Weights of a small transformer language model: vocabulary 8192, 7679 steps.
MLP neurons of a small language model. Each row is named by its layer, matrix (gate and up: input weights; down: output weights) and neuron, and shows model dimensions 256-383. Each number is 50 + 12 x the weight over its row's rms, rounded and kept within 0 to 99. A neuron's up and down rows have the sign that makes its largest values positive.
A block is one neuron, or neurons of one layer that tend to fire together. Before each block is what it responds to, as a language model described it from the Wikipedia text at the highest values.

Responds to: "one of" partitive. Mainly "of" in "was/is one of" before a count or group (one of three finalists, one of many); more weakly, words after "was" and mid-word fragments like hi, tra.
L4.gate715:32 61 47 52 45 64 40 44 47 38 41 41 58 43 61 64 38 34 62 38 61 62 60 64 52 56 57 66 38 34 52 35 29 65 59 73 48 44 42 55 50 71 64 43 84 44 66 36 69 50 64 62 51 32 51 38 64 63 61 43 51 51 50 59 54 49 58 27 40 62 48 61 44 57 45 42 44 62 67 69 64 49 42 47 56 53 62 53 48 57 40 40 70 45 58 56 43 69 42 43 47 43 28 47 65 56 69 62 43 33 43 29 59 57 52 52 60 73 49 59 36 42 59 56 68 47 57 56
L4.up715:42 47 71 57 47 36 43 68 63 51 45 53 41 43 30 33 39 32 40 55 55 54 61 43 42 41 43 45 48 59 48 54 47 46 70 30 47 37 39 27 58 61 24 45 74 25 39 52 32 67 49 56 51 66 59 76 51 45 40 39 42 65 85 41 53 22 56 44 33 44 39 62 31 48 76 46 46 70 35 52 51 31 38 51 39 40 54 24 41 48 44 53 13 38 60 41 65 47 59 46 51 39 69 43 56 44 19 60 33 35 38 53 76 48 40 47 43 55 52 35 39 50 63 36 37 61 73 61
L4.down715:40 27 42 49 45 43 20 58 58 49 41 65 62 39 56 56 52 60 69 46 48 60 50 59 55 69 47 50 37 30 42 59 62 43 45 54 44 61 49 77 20 46 70 49 45 57 44 36 44 53 67 51 40 49 60 33 38 59 67 48 68 40 25 74 52 38 61 56 42 55 69 52 58 71 51 38 22 52 49 52 54 64 53 51 25 46 49 63 52 47 31 61 46 43 37 32 52 66 45 53 60 53 61 41 40 52 42 59 54 67 46 62 66 60 43 60 67 59 20 77 37 46 45 41 63 37 55 48

Responds to: Table header separators. Column-separator pipes in wiki table header rows (No. | Title, Party | | Candidate), bullet markers in infobox lists, and sometimes "of" after quantity nouns.
L5.gate304:32 42 43 35 66 45 57 36 51 32 33 51 59 45 53 59 53 41 46 57 57 85 48 65 30 60 69 39 42 38 26 53 57 63 58 33 49 41 36 31 31 37 43 56 66 52 50 65 32 50 38 75 53 56 61 52 35 66 60 54 61 55 43 34 58 72 48 36 42 46 43 40 46 70 50 39 41 42 57 38 48 78 55 61 62 74 22 44 37 37 67 58 57 52 30 61 60 39 39 51 69 41 60 45 64 44 44 50 49 55 74 74 51 53 59 76 66 55 51 61 48 36 56 68 48 41 40 68
L5.up304:60 66 22 36 42 49 43 52 47 41 49 78 47 53 33 25 52 53 54 54 52 60 51 66 50 37 55 25 37 44 36 46 67 71 54 61 64 52 55 42 70 72 32 45 47 33 71 40 47 48 54 63 62 65 44 61 43 50 40 61 56 42 64 59 53 62 34 41 45 50 43 58 41 45 41 35 45 67 49 37 68 40 70 65 58 44 34 41 60 48 66 40 55 42 53 61 29 54 39 35 52 54 49 49 53 44 62 50 45 48 77 51 22 59 56 57 43 44 35 46 67 63 44 37 52 38 71 32
L5.down304:44 56 58 62 48 67 48 58 54 57 60 52 33 39 54 51 61 31 56 39 59 52 79 40 56 48 37 53 45 69 40 60 30 47 51 57 46 25 54 32 47 69 67 34 41 60 43 37 44 48 53 45 60 41 44 55 51 59 57 44 48 51 67 44 59 62 28 63 81 59 59 72 60 48 53 42 32 53 57 55 28 48 33 50 63 52 48 62 50 64 74 53 43 58 32 58 56 59 63 24 59 52 59 69 31 35 42 44 58 41 56 44 66 49 43 34 60 53 45 53 49 59 37 58 43 54 64 55
L5.gate354:50 68 42 49 61 57 67 20 60 55 59 55 47 57 60 22 38 37 40 41 44 69 38 52 29 36 54 55 58 60 49 63 48 59 47 46 48 23 42 29 46 47 16 45 29 35 35 41 58 45 52 67 57 61 66 43 54 60 59 34 58 29 42 49 31 71 50 43 27 37 57 52 45 53 41 48 66 37 43 47 52 61 51 65 46 56 29 51 68 45 52 53 51 64 68 64 57 44 57 45 61 36 35 26 43 51 42 40 74 39 47 43 52 47 68 62 57 63 59 62 57 28 41 56 66 48 41 43
L5.up354:57 51 52 38 37 45 51 28 52 70 52 73 41 76 44 70 63 77 62 42 44 42 54 54 41 45 40 50 70 26 50 30 44 54 55 74 60 47 26 37 46 59 31 62 63 67 54 59 21 34 50 37 64 55 58 70 42 45 56 57 38 43 54 57 65 50 61 60 49 56 53 43 44 32 56 42 32 40 36 65 47 59 64 56 46 49 59 52 47 51 46 41 49 64 59 54 46 49 67 50 51 53 44 60 40 38 67 50 42 38 31 40 47 30 46 60 58 25 38 57 47 63 35 54 58 34 68 15
L5.down354:32 59 42 37 62 54 58 53 43 38 45 64 79 42 65 47 55 39 32 39 58 50 48 38 51 59 67 50 55 54 38 59 54 40 46 26 56 49 49 56 56 55 60 19 49 36 61 35 49 53 56 48 72 65 53 62 41 50 53 39 56 61 47 60 35 40 57 36 40 66 51 42 63 56 39 37 47 24 58 41 27 40 46 57 54 59 42 52 46 46 62 40 50 63 48 48 59 33 56 54 48 24 38 75 51 42 53 58 69 60 49 66 65 71 62 41 65 43 40 35 61 65 41 44 68 33 50 68
L5.gate502:57 49 37 57 53 62 37 59 52 61 41 49 68 33 39 51 43 58 22 68 31 74 61 68 47 40 54 48 54 41 56 52 49 39 44 48 36 54 65 39 53 39 42 38 52 63 73 62 44 50 45 50 31 59 49 53 52 53 46 42 43 57 56 47 67 69 53 49 55 80 65 65 57 47 34 42 55 25 54 44 53 65 43 32 78 66 38 43 67 48 50 70 60 74 58 58 36 52 28 66 46 46 59 51 56 51 41 83 77 16 31 54 54 60 58 61 46 53 68 61 64 41 53 42 54 52 46 53
L5.up502:37 78 56 64 36 73 37 32 57 67 43 44 55 43 47 36 42 64 53 63 32 54 43 75 45 49 45 71 63 31 55 55 49 31 48 45 56 66 48 53 59 38 62 48 35 34 75 41 37 64 58 38 45 67 59 56 50 52 49 50 32 63 60 43 63 49 59 59 42 59 65 45 40 42 33 22 57 44 38 39 65 62 64 31 59 57 50 46 47 61 58 62 55 56 41 72 52 52 68 66 43 40 51 64 46 32 57 42 63 51 52 61 51 52 65 57 49 62 50 39 57 66 52 24 64 46 47 36
L5.down502:44 51 42 61 65 55 54 49 55 54 36 44 43 46 59 45 43 33 64 37 54 44 31 38 73 59 44 77 48 61 51 52 56 34 47 53 38 47 51 43 53 58 54 50 19 65 69 40 40 50 51 45 48 55 58 48 42 56 34 43 34 47 41 54 64 46 54 62 62 37 44 54 64 56 66 51 43 57 41 24 44 37 49 47 55 48 52 54 25 60 44 60 42 32 59 56 51 26 61 38 54 31 35 82 43 45 47 33 53 69 34 69 46 44 48 55 43 56 47 27 26 41 51 44 40 43 46 45
L5.gate569:26 52 34 56 46 37 51 48 48 55 56 45 59 65 65 67 42 47 40 58 67 52 49 46 55 77 25 48 54 34 72 36 36 51 40 53 49 59 41 64 41 73 45 33 49 53 42 46 37 59 39 60 42 45 77 55 62 84 38 69 31 33 32 39 35 69 50 41 51 67 52 40 50 59 34 59 69 46 45 57 49 47 42 70 41 60 51 57 37 54 40 65 56 57 23 55 47 71 56 37 43 31 30 49 51 61 50 36 68 47 43 59 56 58 35 55 44 69 44 64 57 66 58 60 46 76 59 65
L5.up569:52 32 58 57 53 43 66 44 51 60 56 48 29 66 70 68 61 67 61 51 46 41 43 42 43 46 29 57 52 33 47 31 44 31 59 37 57 48 56 64 56 44 49 38 54 53 75 35 21 40 29 43 40 51 55 48 50 60 50 55 27 29 53 28 50 71 37 34 46 66 73 54 46 59 39 48 58 38 55 38 28 50 54 56 42 59 50 41 56 61 74 70 44 47 49 56 53 53 64 54 63 43 31 64 43 63 54 40 42 39 42 31 57 44 65 31 34 43 47 53 70 69 59 44 50 53 41 61
L5.down569:65 70 78 54 58 60 62 44 74 52 58 65 48 53 52 56 60 51 69 38 41 62 54 38 49 42 41 48 36 51 31 63 69 55 55 51 48 38 49 44 46 51 35 49 49 50 46 44 44 55 60 61 45 35 61 49 36 47 42 55 52 53 49 36 50 39 52 38 63 48 57 42 57 49 48 59 28 60 45 52 24 42 71 34 31 43 72 69 43 43 63 50 41 48 53 71 39 38 62 59 55 62 61 49 61 30 52 53 49 41 52 47 38 45 47 31 60 38 73 50 62 57 49 44 61 54 66 34

Responds to: Infobox bullets and time connectives. Fires most on the bullet point in infobox rows like Population • Total or river • right, also on until, when, before and numeric table cells.
L2.gate621:58 54 74 59 63 64 55 45 27 57 51 54 56 55 61 31 54 39 56 61 50 55 50 40 33 64 35 58 53 46 69 46 54 51 33 62 50 52 39 49 58 60 65 38 45 39 45 56 50 41 37 53 41 54 52 44 58 71 45 38 56 43 36 47 53 47 64 48 39 54 43 54 48 49 35 41 48 64 70 86 51 64 34 54 46 38 30 53 59 75 32 49 50 48 45 62 56 52 27 61 62 41 59 45 54 41 52 60 65 61 49 57 54 61 29 76 62 42 46 58 42 42 60 47 34 65 50 68
L2.up621:52 52 65 33 59 41 57 42 36 83 62 39 55 59 58 41 51 47 67 38 54 36 71 28 59 56 25 49 80 35 71 39 48 44 28 62 53 63 45 59 67 58 45 52 50 58 54 46 62 53 60 49 62 55 60 80 30 47 35 43 50 37 71 30 43 61 44 59 47 39 64 36 50 35 34 55 37 53 62 56 40 56 63 55 60 30 43 74 55 56 38 48 58 55 60 38 43 74 58 48 50 60 40 41 38 50 38 49 58 68 53 31 34 58 53 52 45 59 63 40 65 50 54 30 46 58 63 48
L2.down621:64 67 54 54 36 52 56 38 49 66 51 67 32 57 53 54 45 61 42 32 43 24 57 36 64 68 28 52 54 25 79 57 52 40 58 47 70 41 58 69 53 58 42 71 54 46 41 40 56 47 36 48 48 45 32 70 64 30 47 43 58 50 64 31 61 47 52 71 33 38 68 53 58 40 60 72 42 52 32 42 53 62 53 54 53 29 57 35 40 38 63 18 51 56 65 52 64 45 72 52 54 56 43 58 55 36 46 49 51 63 62 43 45 61 45 43 31 33 33 62 69 63 50 35 46 31 51 44
L2.gate636:41 63 38 52 61 40 52 41 56 47 46 61 40 38 44 38 32 55 54 64 65 61 68 65 42 53 41 35 66 49 72 61 35 28 62 59 52 57 50 44 46 73 47 34 49 55 46 50 25 42 42 51 32 28 57 43 49 64 27 33 54 54 40 34 45 66 58 49 36 43 46 35 46 56 28 43 51 58 54 40 50 68 52 44 39 64 52 57 45 32 64 37 54 59 59 54 51 54 65 62 68 41 44 27 48 67 42 43 59 49 45 49 63 52 43 60 52 45 71 36 30 51 41 64 44 62 51 68
L2.up636:68 53 38 58 38 49 51 38 47 82 56 50 41 50 45 37 65 37 42 37 62 58 56 33 55 60 24 52 47 53 47 41 43 59 51 48 55 50 61 31 47 39 82 36 74 70 58 36 37 48 40 51 72 59 27 33 48 45 46 60 53 54 48 52 60 38 67 61 43 41 37 17 41 46 50 48 51 31 35 36 55 54 48 39 26 54 41 44 57 26 44 51 18 44 56 71 43 38 63 63 66 51 31 43 35 59 60 51 56 48 55 37 72 65 53 53 32 36 75 46 46 43 31 65 48 34 53 72
L2.down636:74 53 61 62 43 35 71 51 54 55 40 57 44 32 38 60 51 59 42 47 62 49 39 48 28 54 65 57 63 69 52 69 62 52 65 41 62 83 37 43 41 42 63 55 54 51 44 69 66 47 59 63 72 57 40 53 45 40 38 47 52 46 68 56 42 37 52 59 43 45 50 57 41 35 31 58 45 28 58 58 44 50 60 41 52 49 41 38 32 59 62 55 27 83 38 48 63 49 58 45 48 57 51 76 48 49 15 49 55 53 60 57 65 44 46 47 52 36 55 32 34 38 48 61 53 51 52 30
L2.gate724:37 45 67 56 60 50 65 63 41 43 56 36 73 63 48 21 47 68 43 51 54 52 59 78 15 73 36 69 52 58 70 43 71 59 38 45 44 52 54 47 23 42 45 50 61 56 24 55 66 46 62 44 35 29 54 40 63 44 70 30 56 48 46 77 29 41 49 49 45 65 42 45 63 59 41 52 55 23 50 45 18 42 42 59 54 73 37 39 41 57 28 50 33 44 54 47 49 51 35 58 61 37 42 55 53 46 46 69 48 70 63 61 65 53 32 39 55 59 44 53 55 54 53 40 57 55 40 59
L2.up724:53 50 64 42 46 79 30 43 38 63 42 47 27 47 36 44 47 58 35 57 56 40 49 42 70 55 62 32 46 38 62 47 41 47 64 53 44 39 38 36 71 59 48 40 56 40 56 47 32 62 65 48 44 40 52 26 55 65 41 52 50 33 42 38 37 47 65 43 31 47 62 61 33 42 54 56 36 59 54 47 50 22 75 58 40 50 49 42 38 51 57 61 43 64 51 40 68 50 62 56 50 60 63 43 32 62 33 53 66 29 36 72 10 47 47 40 41 37 55 33 45 58 52 46 47 41 49 45
L2.down724:27 55 39 45 45 72 45 60 54 37 57 49 81 50 45 54 32 53 52 24 45 49 56 61 55 64 38 53 47 39 41 49 37 49 48 42 45 25 58 48 45 47 52 53 48 57 44 45 59 50 52 71 38 42 61 41 47 60 61 48 39 58 44 49 24 51 51 59 24 64 54 45 62 69 65 33 54 58 56 44 48 42 48 67 49 41 41 49 67 59 25 29 37 28 56 50 49 64 66 60 26 64 48 56 70 58 57 37 63 53 61 37 62 34 40 44 49 55 56 52 54 45 51 69 45 41 56 62
L2.gate750:54 21 44 40 44 61 43 38 63 46 62 48 30 40 61 35 32 49 29 57 63 57 68 63 57 71 26 42 45 54 60 29 40 51 48 65 65 58 42 55 62 44 46 57 48 51 58 51 56 42 30 57 46 41 62 34 56 64 49 54 53 34 59 39 55 44 29 37 50 34 46 33 63 43 46 61 57 53 66 37 29 32 55 35 42 44 56 53 34 40 47 36 52 26 50 44 37 55 54 40 41 29 58 60 42 75 68 38 40 46 51 65 32 40 45 41 57 41 45 54 41 63 63 65 53 48 60 59
L2.up750:42 53 44 36 40 42 37 29 50 51 38 32 49 53 66 58 47 59 45 61 57 61 64 54 45 35 49 34 32 44 53 51 73 45 16 62 44 55 78 62 40 36 22 37 40 55 37 54 59 66 34 41 69 64 55 54 39 70 39 53 68 48 47 65 73 49 65 70 31 71 70 32 63 42 43 68 56 34 66 68 54 47 57 79 53 64 43 51 67 52 25 48 33 38 48 62 45 64 51 54 55 59 45 55 59 49 40 39 37 47 63 63 31 48 33 49 42 43 64 29 41 57 66 45 41 54 50 50
L2.down750:56 58 43 37 55 61 58 63 49 47 39 45 65 61 52 45 60 62 54 41 73 77 31 39 33 71 47 54 68 48 60 44 58 37 62 60 46 55 66 40 49 44 72 54 56 46 59 41 46 32 56 61 39 47 49 26 46 36 64 38 46 67 50 31 30 37 61 57 45 59 28 49 40 51 57 56 49 66 25 47 75 43 56 56 65 68 57 36 71 44 69 61 64 67 56 45 60 40 58 53 56 58 62 70 38 43 51 49 59 63 72 35 57 68 55 26 45 39 65 39 48 41 58 55 70 24 63 42

Responds to: Partitive "of" after quantifiers. Fires on "of" after quantity words like one, some, most (one of, some of the patients), also out of, regardless of, and verb-governed "to".
L2.gate181:69 30 47 37 51 65 35 37 52 43 28 37 50 65 61 65 50 64 47 53 62 53 29 37 52 32 48 64 34 41 59 69 60 52 52 73 47 58 57 29 56 57 63 67 38 61 37 62 55 45 61 43 34 43 44 42 31 26 62 44 51 55 60 36 58 61 50 31 40 75 34 70 54 46 49 54 55 24 32 44 64 64 45 74 17 63 47 52 55 55 52 52 60 52 59 31 67 53 49 28 57 62 38 69 56 54 44 59 47 64 41 59 57 48 63 37 47 56 24 44 66 39 39 53 63 64 53 34
L2.up181:40 49 50 38 44 67 58 47 42 62 42 60 42 45 25 51 47 41 48 34 61 34 69 59 68 58 44 67 45 45 47 52 66 39 35 53 37 39 55 48 67 30 47 38 49 67 67 33 49 81 37 62 42 45 51 55 45 47 44 50 61 37 54 44 69 54 68 67 34 67 43 46 64 47 38 40 49 59 69 61 47 35 34 56 69 39 46 51 58 42 71 40 45 36 31 25 51 68 43 38 58 47 71 48 32 50 60 59 40 60 53 60 46 45 58 55 53 67 51 46 45 50 50 33 60 50 65 49
L2.down181:45 23 49 47 52 30 42 45 47 50 78 47 46 51 60 43 37 47 32 47 57 58 42 51 59 49 61 56 56 58 65 46 54 55 51 34 47 53 56 35 26 57 60 67 52 34 50 71 55 44 49 44 36 59 57 50 53 85 55 52 61 74 70 31 61 41 54 36 54 62 61 72 49 48 54 37 56 43 35 59 61 53 63 47 44 47 69 51 48 52 54 32 50 18 56 69 47 49 55 66 51 61 45 31 51 37 68 55 37 40 49 35 56 57 55 57 61 57 41 46 63 76 47 49 44 48 40 41
L2.gate228:59 28 55 33 43 60 50 64 41 43 68 56 40 62 60 50 31 45 61 63 52 46 66 46 44 48 65 60 55 21 50 46 51 57 44 56 42 35 59 52 41 39 67 49 56 54 72 64 37 59 33 64 38 61 53 48 67 68 78 40 55 42 28 24 49 69 58 38 54 34 64 52 44 46 40 35 59 39 50 51 69 53 40 60 31 42 45 61 32 39 60 37 47 49 60 67 33 69 62 34 53 59 47 49 55 71 66 41 57 49 30 59 59 62 31 67 46 46 32 46 27 50 40 50 49 57 34 66
L2.up228:66 52 42 61 34 64 61 71 65 61 38 66 49 49 58 52 37 51 54 35 56 59 58 33 65 53 60 47 34 44 48 52 44 53 75 46 50 44 54 46 56 52 54 66 46 48 65 65 50 33 51 33 49 58 49 61 51 27 52 61 48 44 68 31 63 64 45 66 38 31 67 65 63 48 50 58 58 61 45 51 68 50 41 49 44 47 57 38 48 48 51 46 60 23 49 55 65 66 50 26 66 30 43 47 65 41 48 42 26 53 57 76 35 29 52 47 73 65 56 44 44 53 45 41 53 37 45 30
L2.down228:33 45 20 42 23 48 44 43 50 46 56 52 46 66 61 65 45 57 49 41 69 26 64 57 70 41 70 54 54 33 53 29 44 39 47 65 63 51 64 38 75 41 44 48 36 48 52 48 36 72 69 60 38 35 52 46 60 77 66 43 36 56 38 54 74 72 35 41 45 69 44 59 45 48 42 49 37 63 62 41 63 63 59 44 44 39 57 37 43 45 70 54 39 25 56 41 52 46 58 50 57 44 45 63 38 77 56 39 46 54 37 58 54 57 60 35 49 46 40 45 48 68 50 27 49 32 58 55
L2.gate590:58 27 43 21 76 57 55 70 36 46 57 68 56 66 43 50 46 51 33 53 29 50 30 58 62 61 67 32 32 43 64 50 46 41 48 62 43 59 65 21 72 33 59 56 45 37 50 55 61 55 46 54 62 48 44 50 64 51 64 55 56 31 43 44 66 67 36 40 32 45 51 36 64 74 40 51 58 38 55 49 59 61 70 65 34 65 46 48 56 25 55 61 38 62 36 65 51 39 54 49 57 52 24 47 50 51 50 30 41 57 34 55 58 69 60 73 47 67 30 54 29 43 53 62 48 55 38 67
L2.up590:54 45 36 27 44 39 41 49 32 47 51 44 63 53 59 49 46 51 35 52 46 34 62 32 47 65 65 51 40 57 48 49 41 42 48 67 60 38 66 40 57 56 87 53 49 58 76 49 34 69 35 54 49 60 49 30 33 47 55 49 62 51 48 33 56 66 60 52 57 32 61 30 52 52 49 62 42 41 40 41 68 57 49 44 65 50 33 51 61 43 33 72 58 53 34 56 73 69 39 53 43 69 35 35 54 48 53 43 42 39 53 53 52 57 55 68 51 50 50 61 29 51 50 49 52 38 46 61
L2.down590:36 73 42 78 51 49 51 56 48 40 29 67 63 71 73 73 61 65 51 38 70 59 64 58 43 53 50 35 49 21 50 65 59 50 31 74 48 46 37 55 58 56 22 57 33 61 46 50 62 29 61 55 61 47 53 55 29 44 25 52 34 65 46 63 70 43 51 65 43 49 58 31 35 50 55 70 26 41 52 49 49 67 64 39 32 45 54 49 53 61 35 70 62 51 73 48 59 45 55 58 59 65 54 52 53 47 46 33 57 53 49 48 44 42 17 43 65 44 46 56 52 49 63 49 57 49 56 46
L2.gate593:50 18 36 49 59 53 51 46 37 31 45 64 49 51 44 46 38 52 36 71 39 61 52 43 54 52 45 43 51 30 57 53 54 50 28 52 50 55 42 29 52 70 48 71 42 39 56 46 70 36 41 44 60 50 51 57 57 68 59 44 27 48 59 40 45 56 55 58 40 46 75 63 52 34 55 53 60 54 75 40 62 37 37 43 38 61 46 52 47 57 54 55 51 57 37 44 27 52 43 18 38 31 61 53 63 70 59 47 49 56 63 51 62 51 56 33 38 49 57 67 27 48 37 50 45 50 27 64
L2.up593:43 66 72 60 60 70 23 38 58 50 41 50 59 41 59 52 48 39 41 49 42 47 47 59 47 55 62 59 39 51 48 37 43 65 62 53 56 42 54 51 38 56 49 55 68 60 47 56 49 24 74 62 56 67 49 49 26 74 85 59 50 51 48 50 61 53 51 56 52 62 37 67 38 36 25 50 49 62 70 67 36 63 55 69 30 38 62 36 37 50 71 52 55 56 43 53 63 48 68 48 41 51 35 49 67 58 64 40 46 74 53 44 36 65 22 52 47 51 61 27 39 63 25 51 62 64 48 25
L2.down593:28 41 73 45 45 65 58 54 39 25 43 47 48 47 46 55 54 53 42 35 47 58 61 57 41 39 74 58 49 66 41 78 24 39 71 53 39 45 79 59 52 44 65 38 45 45 29 59 53 42 55 44 51 31 56 59 75 37 53 09 62 34 61 79 68 60 46 55 55 27 71 29 58 39 44 39 43 51 43 64 59 49 61 42 58 54 56 46 61 57 49 29 48 31 60 33 64 52 43 23 44 70 49 46 43 43 44 54 36 21 50 62 57 50 60 61 61 37 42 41 49 51 51 66 43 44 71 47

Responds to: Word-ending pieces, table pipes. Final subword pieces that complete a split word (offer-ing, accompan-y, Altu-ve, me-mo-ir) and pipe separators after a table row's first cell (Year |, Candidate |).
L4.gate167:57 40 45 51 45 50 69 68 69 63 61 66 71 36 53 28 36 54 56 54 41 55 41 42 53 57 49 62 56 24 43 29 78 58 38 52 49 35 61 60 57 53 70 29 74 51 74 51 37 37 44 35 46 45 45 58 68 49 63 33 50 38 41 45 35 70 65 36 48 30 79 56 47 38 29 54 47 33 44 44 40 40 61 47 82 68 45 52 39 48 62 33 48 60 53 66 70 35 71 32 72 38 45 62 50 49 61 55 58 62 24 59 72 52 36 62 43 43 56 62 35 55 51 75 46 54 68 50
L4.up167:62 57 53 60 48 63 61 62 36 48 43 55 68 24 47 30 64 25 47 34 60 55 62 47 36 53 63 34 59 45 57 76 65 48 49 44 62 40 57 45 55 61 51 18 70 29 71 45 44 54 65 52 35 46 48 55 64 41 41 47 49 27 28 71 46 63 69 49 65 44 77 56 25 62 39 35 39 73 54 57 64 37 45 40 62 53 38 70 56 65 60 48 30 43 49 63 46 42 63 59 72 61 62 50 54 48 57 57 49 64 45 54 40 47 44 37 40 62 32 49 48 53 40 24 30 71 54 36
L4.down167:64 40 43 63 50 51 47 37 56 53 49 55 52 44 64 86 51 42 31 42 47 59 50 65 53 68 48 33 37 63 43 39 58 54 46 72 66 52 50 43 52 60 49 57 47 57 18 14 58 18 44 34 47 67 49 51 53 60 67 44 46 64 61 33 37 57 39 56 70 61 57 61 69 49 57 48 74 41 53 64 47 44 75 66 41 34 51 44 29 67 54 41 60 44 54 63 67 45 44 50 45 49 52 51 63 34 49 52 59 34 31 48 35 57 50 58 58 38 39 61 49 59 54 40 53 44 77 54